From a checkpoint of a small transformer trained on Wikipedia.
Architecture: rotary positions, tied embeddings, normalized queries and keys.
Training: a variant of Muon for these matrices, 379M tokens, 10276 steps.
MLP neurons of a small language model. Each row is named by its layer, matrix (gate and up: input weights) and neuron, and shows model dimensions 192-255. Each number is 128 + 24 x the weight over its row's rms, rounded and kept within 0 to 255. A neuron's up and down rows have the sign that makes its largest values positive.
A block is one neuron, or neurons of one layer that tend to fire together. After each block is what it responds to, as a language model described it from the Wikipedia text at the highest values.

L4.gate774 [139 143 168 131 121 125 122 143  90 129 157 117 109  98 134 161 160 130 132 148 144  95 148 119 116 119 159 138 134 143 112 141 115 139 112 137 117 100 145 100 161 134 168 148 129 113 120 126 115 132 158 136 108 126 109 113 111 106 106 146 147 106 173 166]
L4.up774 [140 166 125 120 108 137 116 159  97 143  82 128 109 131 102 146 128 113  99 105 158 124 129 100 135 115 129 127 172 127 116 165 121 135  95 121 148  78 137 154 130 124 187 178  84  91 137 120 148 120 141 147 132 124 154  82 120  97 137 163  89 153  81 147]
Description: Capital B word-starts. Word-initial capital B tokens beginning a capitalized word or name in lists and titles, e.g. B+aby, B+uffaloes, B+ones, B+atmanglij; rarely "of".

L5.gate363 [125  99 182 111  96 119 101  89 100 116 109  92  84 125 124 112 122  96 153 138 156  99 122 143 142 135 116 147 150 158  85 174  79 128  88 131 110 141 116 127 113 150 132 126 132  89  93 116 121 104 154 125 113 135 111 126 106 176 175  93  85 108 108 143]
L5.up363 [138 149 148 105  99 113 136 163 128 152  95  99 132 126 178  87 135 131 121 165 129 139 150 129 139 158 108 122 119 172 144 144 138 124 113 142 120 118 106 131 169 133 125 142 131 107 111  99 151 179 122 128 163 151 128 125 120 122  91  66 116 123 118 147]
L5.gate408 [143  97  89 133 115 104 115 123 139 129 130 113 120 115 116 169 130 124 144  87 107 103 139 165 169 140 144 161 115 176 105 144 133  98 144 114 102 123 113 149 131 127 135 109 148 116 148 116 187 116 151 117 139 107 163 114  95 141 122  92 116 126 140 121]
L5.up408 [138 107 144 122  98 115 139 123 115 109 150 177 118 120  86  84 152 124 141 127 111 111  98 132  95 118  89 149 146 146 155 111  93 188 132 122 145 105  99 146 146 121 122 148 114 108 106 142 111 151 160 145 122 157 123 118 120 125 136 136 119 109 162 120]
L5.gate480 [165 107  94 109 163 154 141 103 119 150 133 134 141 116 141 135 133 148 120 120 125 126 122 126 137 106 141 129 127 141 127 103 128 147 142 107 118 141 118 110  98 127 125 147 111 123  99 106  66 123 139 131 100 158 126  89 139 177  47  86 156 153 126 107]
L5.up480 [130 126  76 122 119 148  96 130  85 106 158 151 119  81 151 118 139 150 102 187 151 143 133 112 109 136 181 147 116 133 105 111 144 147 114 216 148  94 121 136 115 154 142 156 157 135 120 147 134 134 126 153 123 124 129 118 129 128  80 101 161 148 164 150]
L5.gate1127 [109 105 123 113 165 125 172 140 114 164 128 155 149 110 156 163 145 127 152 117 117 147 117 106 108 125  82 125 137 180 115 107 109 115 151 143 104 136 109 121 174 106 109 120 173 138 167 103 107 149 117 126 142  95 105 121 139 115 111 136 164 145 100 106]
L5.up1127 [158 106 100 119 177 114 142 181 132 150 147 111 137 139 146 158 126 138 125  86  83 128 173 100 134 134 144 120 105 143 104 146 117  84 119 108 149 163 138 160 129 114  97 137 111 142 131 107 111  88 125 138 137 107 107 111 131 167 103 103 164  98 176 126]
Description: Mid-word name pieces. Word pieces inside multi-token proper names, above all the hyphen in Arabic Al-/al- names (Al-Thani, al-Malik), and other name fragments (Saraqib, Venezuela, Fazlić).

L5.gate160 [145 159 120 127 176 125 122 105 161 120 135 101 135 137 143  97 103 178 139 166  91 141 143 108 104  89  88 119  58 112 109 134 106 122 153 122 111 127 132 134 164 139 106 139 169 148 121 163 115 118 111 165 131 126 148  91 125 116 144 109 127 111 174 139]
L5.up160 [183 131 114 117 155 111 139 118 165  98 149 126 110 137 150  95 153 116 138 145  96 107 119 134 144 155 138 127 102 139 112 124 117 149 160 108 111 139 134 154 123  90 128 112 148 118 117 145 144  96 164  98  93 101 103 129 163 170 102 146 100 161 156 146]
L5.gate212 [120 125  78 153 106 146 168 148 151 106 128 113 107 109 105 160 148 157 142 120 149 122 109  97  95 133 132 157 151 158  76 119 112 144 148 145  57 100 178 126 123 147 135 127 107 177 126 142 119 127 129 133 119 156 142 157 104 166 106 140  91 138 151 131]
L5.up212 [140 155 180 127 138 125 108 112 138 160 115 168  93 130 141 101 143 156 152 122 144 171 147 113 151 149 121 109 125 126  98 140 125 141 128 108  83 132 115 146 118 114 151 149 115 105 101 157 111 157 122 109 122 121 105 174 119 160 108 144 120 151 128  97]
L5.gate365 [163 147 104 104 111 143 133 131 167 136  76 111  72 164 137 163 132 139 114 148 129 154 112 147 128 155 145 100 137 128  82 100 134 114 113 130 120 129 141 168  93 122 176 112 159 141 145 104  95  98 124 143  90 121 115  98 107 162 161  99  93 151 111 164]
L5.up365 [113 120  98 160 149 137 157 145 134 110  68  65 104 121 104 138 127 138 153 103 102 108 112 146 146 133 123 122 159 124 131 148 157 113 160 152 120 124 154 143 165 146 135 120 111 122 121 129 139 137 137 121 131 111 121 195 149 145 146 133 119 136 129 146]
L5.gate952 [189 177 102 103 121  85 128 116 133 104 119  98 147 148 154 178 150  90 144 147 104 122 147 149  91 145 106  81 133  89  94 164 131 123 146 124  96  72 177 129 133 148 160 145 129  84 157 124 117 185  87 161  98 100 129 123 161 134 129 150 121 104 164 143]
L5.up952 [ 92 125 131 151 128 116 126 125 113 149 108 113 113 144 162 149 107  84 162 111 124 123 124 116 158 181 137 107 127 132 112  95 142 123 141 142  98 129 125 157 119 130 206  94 120 115 118 129 104  96 134 121 121 149 161 124  83 159 107 132 140 151 138 134]
Description: Possessives and subject pronouns. Third-person possessives and subject pronouns referring back to a person or entity, especially sentence-initially in biographies: his, her, 's, He, She, their.

L4.gate231 [162 101 121 135 164 110 121 107 136 105 146 136 124 100 160 126 145 129  87  99 130 159 113 104 105 109 150 119 134  92 150 134 153 165  88 146 129 120 113 151 135 111 170 112 119 159 132 155 165 137  84 135  87 132 131 138 139 135 126 126 127 157  99 134]
L4.up231 [117 176 149 123 111 111 137 128 103 101 153 152 109 130 136  68 131 138 132 136 118 102 135 111 167 119 139 150 104 180 138  97 109  85 127 135 108 110 162  98  95 143 144 132 144 116 120 159 106 113 124 142 135 119 160 122  59 151 109 143  89 125 159 146]
Description: Possessive and clause linkers. Possessive markers ('s, his, their) after a named person, group or place, plus clause-joining words like where, while and and, in biographical and historical prose.

L6.gate32 [ 99 153 152  95 135 153 141 128 151 120 103 127 132 149 133 137 131 126 136 141 124  90 148 156 137 110 139 132 132 147 117 109 138 166 115 134 112 189 113 157 110 137 155 133 116 108 141 123  90 100 146 176 126 138 123 149  64 122 116 157  94  89 114  95]
L6.up32 [116 112 150 146 149 145 121  86 120  85 127 148 128 112 129  95  92 137  64 126 133 115 134  78 146 149 114 126 158 130 160 132 148 133 105 160 165  97 131  98 136 132 106 143 135 112 113  99 138 110 182 182  99  96 108 109 132 175  83 133 136 128 119 116]
L6.gate44 [112 133 187  74  97 175 124  90 137  80 159 179 122 119 123 126 104 135 145 128 130 130 127 147  92 161 106 144 158 138 130  66 132 147 154  68 124  83 138 133 132 109 161 157 140  80 131 126 152 168 125 151 163 147 116  82 128 152 129 110 118 123 144 164]
L6.up44 [132 123 142 118  93 144 136 124 123 131 147 142 102 152 151  85 128 112 130 121 148 112 128 119 143 142  99 113 106 152 159 122 159 115 180 150 137  93  95 128 115 169 127 158 119 137 154 165 130 101 136 133 149 148 111  87 112 210  96 116 110 103 135 133]
L6.gate57 [126 118 137 140 127 130 135 139 133 116 138 117 188 142 140 152 101 106 155 121 124 114 139 128 130 140 117 100 161  71 148 144 124 166 112 157 103 141 102  76  67 150  84 134 106 124 144 144 132 119 121 142 110 116 106 168 123 126  94  92 111 127 114 125]
L6.up57 [ 93 130 145 121  77 120 130 103 171 116 123  55 112 132 180 139 105 114 152 173 125  89 160 140 165 151 103 145 163  92 121 116 119 160 137 127 156 120  94  84 148 149 125 131 129 123 125 121 124 121 154 128  86  92 176 113 115 122 125 117 104 138 138 159]
L6.gate58 [152 134 139 119 171 105 150 114 118 117 133 161 116 141 144 119 113 134 105 157 121 120 170 113 114 104 144 108 116 164 125 129 163 166 165  88 120 124 121 166 150 101 119 145 119 126 120 159 151 157 160 123  87 102 127  91 106  80 154  85  89 140 136 129]
L6.up58 [114 149 156 111 125  66 137 140 118 124 165 171 143 147 135  97 146 175 140  93 152 167 100 109 143 118 142 100 135 132 121 126 131 143 117 167 124 109 171 126 122 138 109 114 146 166 167 152  93 114 131 132  77 112 112 116  97 119 135 119 127  98 120 148]
L6.gate110 [120 131 179 137  90  85 141  96 128 123 123 109 122  99 146 117 114 114 161 165 156  95 140 113 140 160 148 141 156 138 108 129 148 148 104 121 142 112 108 129 161  99 150 144  95 127 101 165 151 132 114 128 137 109 120 144 141 143 105 158 121 105 131 151]
L6.up110 [105 117 112 124 137 100 123 133 125  93 126 167 108 122 152 115 167 125 131 116 149 137 183 125 139 119 130  86 118 131  91 152 154 171  76 122 141 126 117 138 152 169  79 113 141 115 183 131 100 164  83  97 126 133 110 136 108 154 138 121 132 117 138 126]
L6.gate118 [117 101 136 124 118 111  92 105 127 151 101 165 126 139 120 128  93 147 146 147 121  81 110 158 151 127  82 138 138 129 158 121  94 118  96 159  89 144 125 200 154 153 126 137 122 119 146 107 163  80 136 157 111 107 113 130 135 131 140 130  91 133 182 129]
L6.up118 [103 133 118 101 127 138 120 118 122 151  85 123 106 131 154 159 115 128  85  98 107 131 148  99 118 103 125 119 147 158 113  96 116 125 135 165 161 114  93 158 135  84 159 132 134 103 105 184 103 107 107 161 123  97 136 143 151 179 105 142  99  97 146 139]
L6.gate212 [115 141 104 103 162 158 146 123 127 150 181  96 168  90 161 154 144 146 107 156  96 130  99 151  83 135 140 117 170 114 117 126 159  89 165 101 126 105 137 115 124 107  95 180 139  87 118 186 117 132 141 123 123  89 137 115 141 144  73 102 136 124 118 124]
L6.up212 [147  85 124 165  91 104 161 163 120 133 110 178 139 120 117 167 125 121  97  94 121 138 151 160 174  79 108 155 143 142 112 107 137 100  89 106 103 126 112 128 128 169  99 136 125 137 156  83 120 152 111 148 102 148 115  81  77 142 139 118 169 150 139  59]
L6.gate497 [111 149 112 112 113 143 108 138  98  83 104  82 148 170 127 144 124 114 122 106 114 140  94 106 114 127 152 134 128 144 111 131 177 144 139 133 148 130 100 101 113 209 154 111 137 118 118 104 152 123 128 134 129  95 122  79 175 143 148  96 153  93 126 150]
L6.up497 [119 125 137  48 133 143 120 111 138 154 124 160  75 151 161 125 169 146 149 123 198 126 148 111 127 141 143  96  99 106 115 108 143 177 134 123 152  97 110 147 112 155 130 143 122  96 100 152 118  94 123 106 132 128 161 106 103 116 117 122 116 144 104 132]
L6.gate599 [125 124 129 103 114 138 135 135 119 126  98 142  84 119 148 114 129 136  98 154 132 128 101 112 106 112 145 117 123 143 110  98  93 138 111 130 122 127 151 130 104 158 128 139 159 153 133 117 164 118  78 126 134 100 132 131  88 115 172 157 132 120 107 109]
L6.up599 [130  81 154 133 121 134 151 178 144 135 128 171 126 126 163 151 185  95 112 167 158 111 117 148 140  96 127 164 141 127 106  90 102 139 146 126 107 106  77 137 111 116 143 114 157 118 108 140  99 147 123  72 116  94 135  74 119 114 154  92 123 120 124 126]
L6.gate609 [140 152 100 114 102 130 152 133 156 113 102 135 134 124 113  99 127 139 113 133 104 151 124  97 120 113 129 112  74 102 123 151 119 114 181 110 135 143 146 103 132 126 165 118 153 127 102 128 131 128 112 151 161 119 103 118  95 154 149 123 184 120 125 113]
L6.up609 [ 96 117 124  88  97 134 120 120 154 105 127 123 148 111 120 117 127 139 101  95 143  75 136 125 131 137 134  96 128 104 163 123 142 125  96 113 116 126 122 100 130 135  86 168  80 115  71  83 127 113 125  96 152 163 111 114 172 197  97 134  94 123 105 204]
L6.gate643 [ 95 106 137 133 105 135 137 131 176 152 128 160 119 132 123  85 120 125 142 165 146  97  89  40 130 125 118 129 160 127 130  84 118 164 115 124 134 136  92 133 123 153 124 140 120 141 122 129 128 132 152 145 112 132 139  61 113 100 126 139 101 142  83 134]
L6.up643 [115 106 134 171 138 127 132 117 134  92 159 129 172 105 100 100 145 118 109 146  85  96 134  93 161 126 128 113 126 145 179 127 112 139 109 128 117 103 132 159 145 169 109 149 128 125 144 138 108 136 139 112  99 104 129 103 114 141 107 137 162 104 139  96]
L6.gate675 [109 180 168  95 158 100 100 100 133 119 131 126 128 111 190  95 118 181 142 147  94 100  93 104 120 118 162 108 184 108 108 101 121 149  74 133 147 156 110 146 129 141 122 147 126 139 155 120 126 145 114  87 116 122 112 104 108 151 120 121 144 140  84 149]
L6.up675 [145 137 175  82 131 185 108 150  95 107 127 113 146 133 156  90 113 120  80 156 102  87 123 116 117 108 125 103 125 158 161 116 151 111 142 163  95 140 141 126 112 146 125 130 142 120 127  97 139 156 141  97  75 117 127  97 114 159 119 145 108  95 134 153]
L6.gate710 [109 147 163 119 101  99 134 151 126 134  86 138 141 139 150 103 157 139  85 177 149 130 132  97 119 113 132  85 151 124 115 170  95 107 120 150 127 127 143 128 142 147 122 112 149 114  79 135 157 135 126 110 138 104 109 112 137 122  81 130 155 116 168 159]
L6.up710 [130 136 148 103 113 140 145 113 138 128 134 121 156  92 130 164 157 126 118 119 126 118  97 116 119 152 101 125 149 141 144 156  92  66 124 138 140 136 150  96 134 124 134 113 131 115 119 167 142 106 113 157 145 131 166 121 152 134  94 153 149 114 143 145]
L6.gate1074 [162 135 108 124 116 159 154 136 136 123  79 100  88 120 166 180 123 124 154 134 112 118  93 143 122 150 103 141 134 107 163 107 124 161 145 111 133 153 120 133 118 131 137 146 149  81 132 131  82  71 157 125 139 146 117  97 149 137 108 102 143 139 158 144]
L6.up1074 [135 103 109 117 155 110 133  99 137 104 124 151 126 120 179 156 157  96 138 110 111 167 108 150 162 175 112 116 133  92  99 143 112 115 105 156 157 132  98 124 128 119 129 119  89 134  83 124 164  92 115 142 151 131 118  76 139 107 129 117 116 143 134  95]
L6.gate1175 [115 119 139 126 145 165 143 150 123 102  98 125 137 136 111  76 165 152 124 142 122 119 102  98 139 144 124 123 145 174 108  99 151 120 128 127 124 127 118 111 127 159 104 121 167 136 145 132 136 127 156 129 156 109 122  75 129 126  87 134 153 138 143 135]
L6.up1175 [124  96 157 120 114 167 157 141 138  85 166 160 117  98 138 140 103 114  85 126 121 111  87 100 163 136  91 144 129 129 123  91 147 111 115 146 100  96 106 104 124 157 110 202 184 116 132 129 143 107 136 162 126 109 115 146 125 123 133 120 183 135 116  82]
L6.gate1254 [128 170 168  90 132 134 131 120 162 131 122 106  79 146 134 128 150 151 129 180 122 110 111 101 126 108 147 118 152 114  76 148 166 134 188 138 106 116 126 140 126 105  93 122 148 131 172 136 147 145  82 131 156 122 119  98 106 124 125 156 157 162 165 105]
L6.up1254 [134 135 168 127 139 126  65 166 119 150 132 140 105 135 142 128 124 152 107 152  87 143  90 158 151 148 186  95 191 122  89 149 114 114 117  99 147 184  90  90 133 130 139 170 152 165 138 108 123 117  95 151 108 147 160 118 110 118 129 126 104  89 117 173]
Description: Possessives before kin nouns. Possessive his or 's before family nouns like wife, brother, father in biographies; also a word-initial b piece (bank, border, bowling).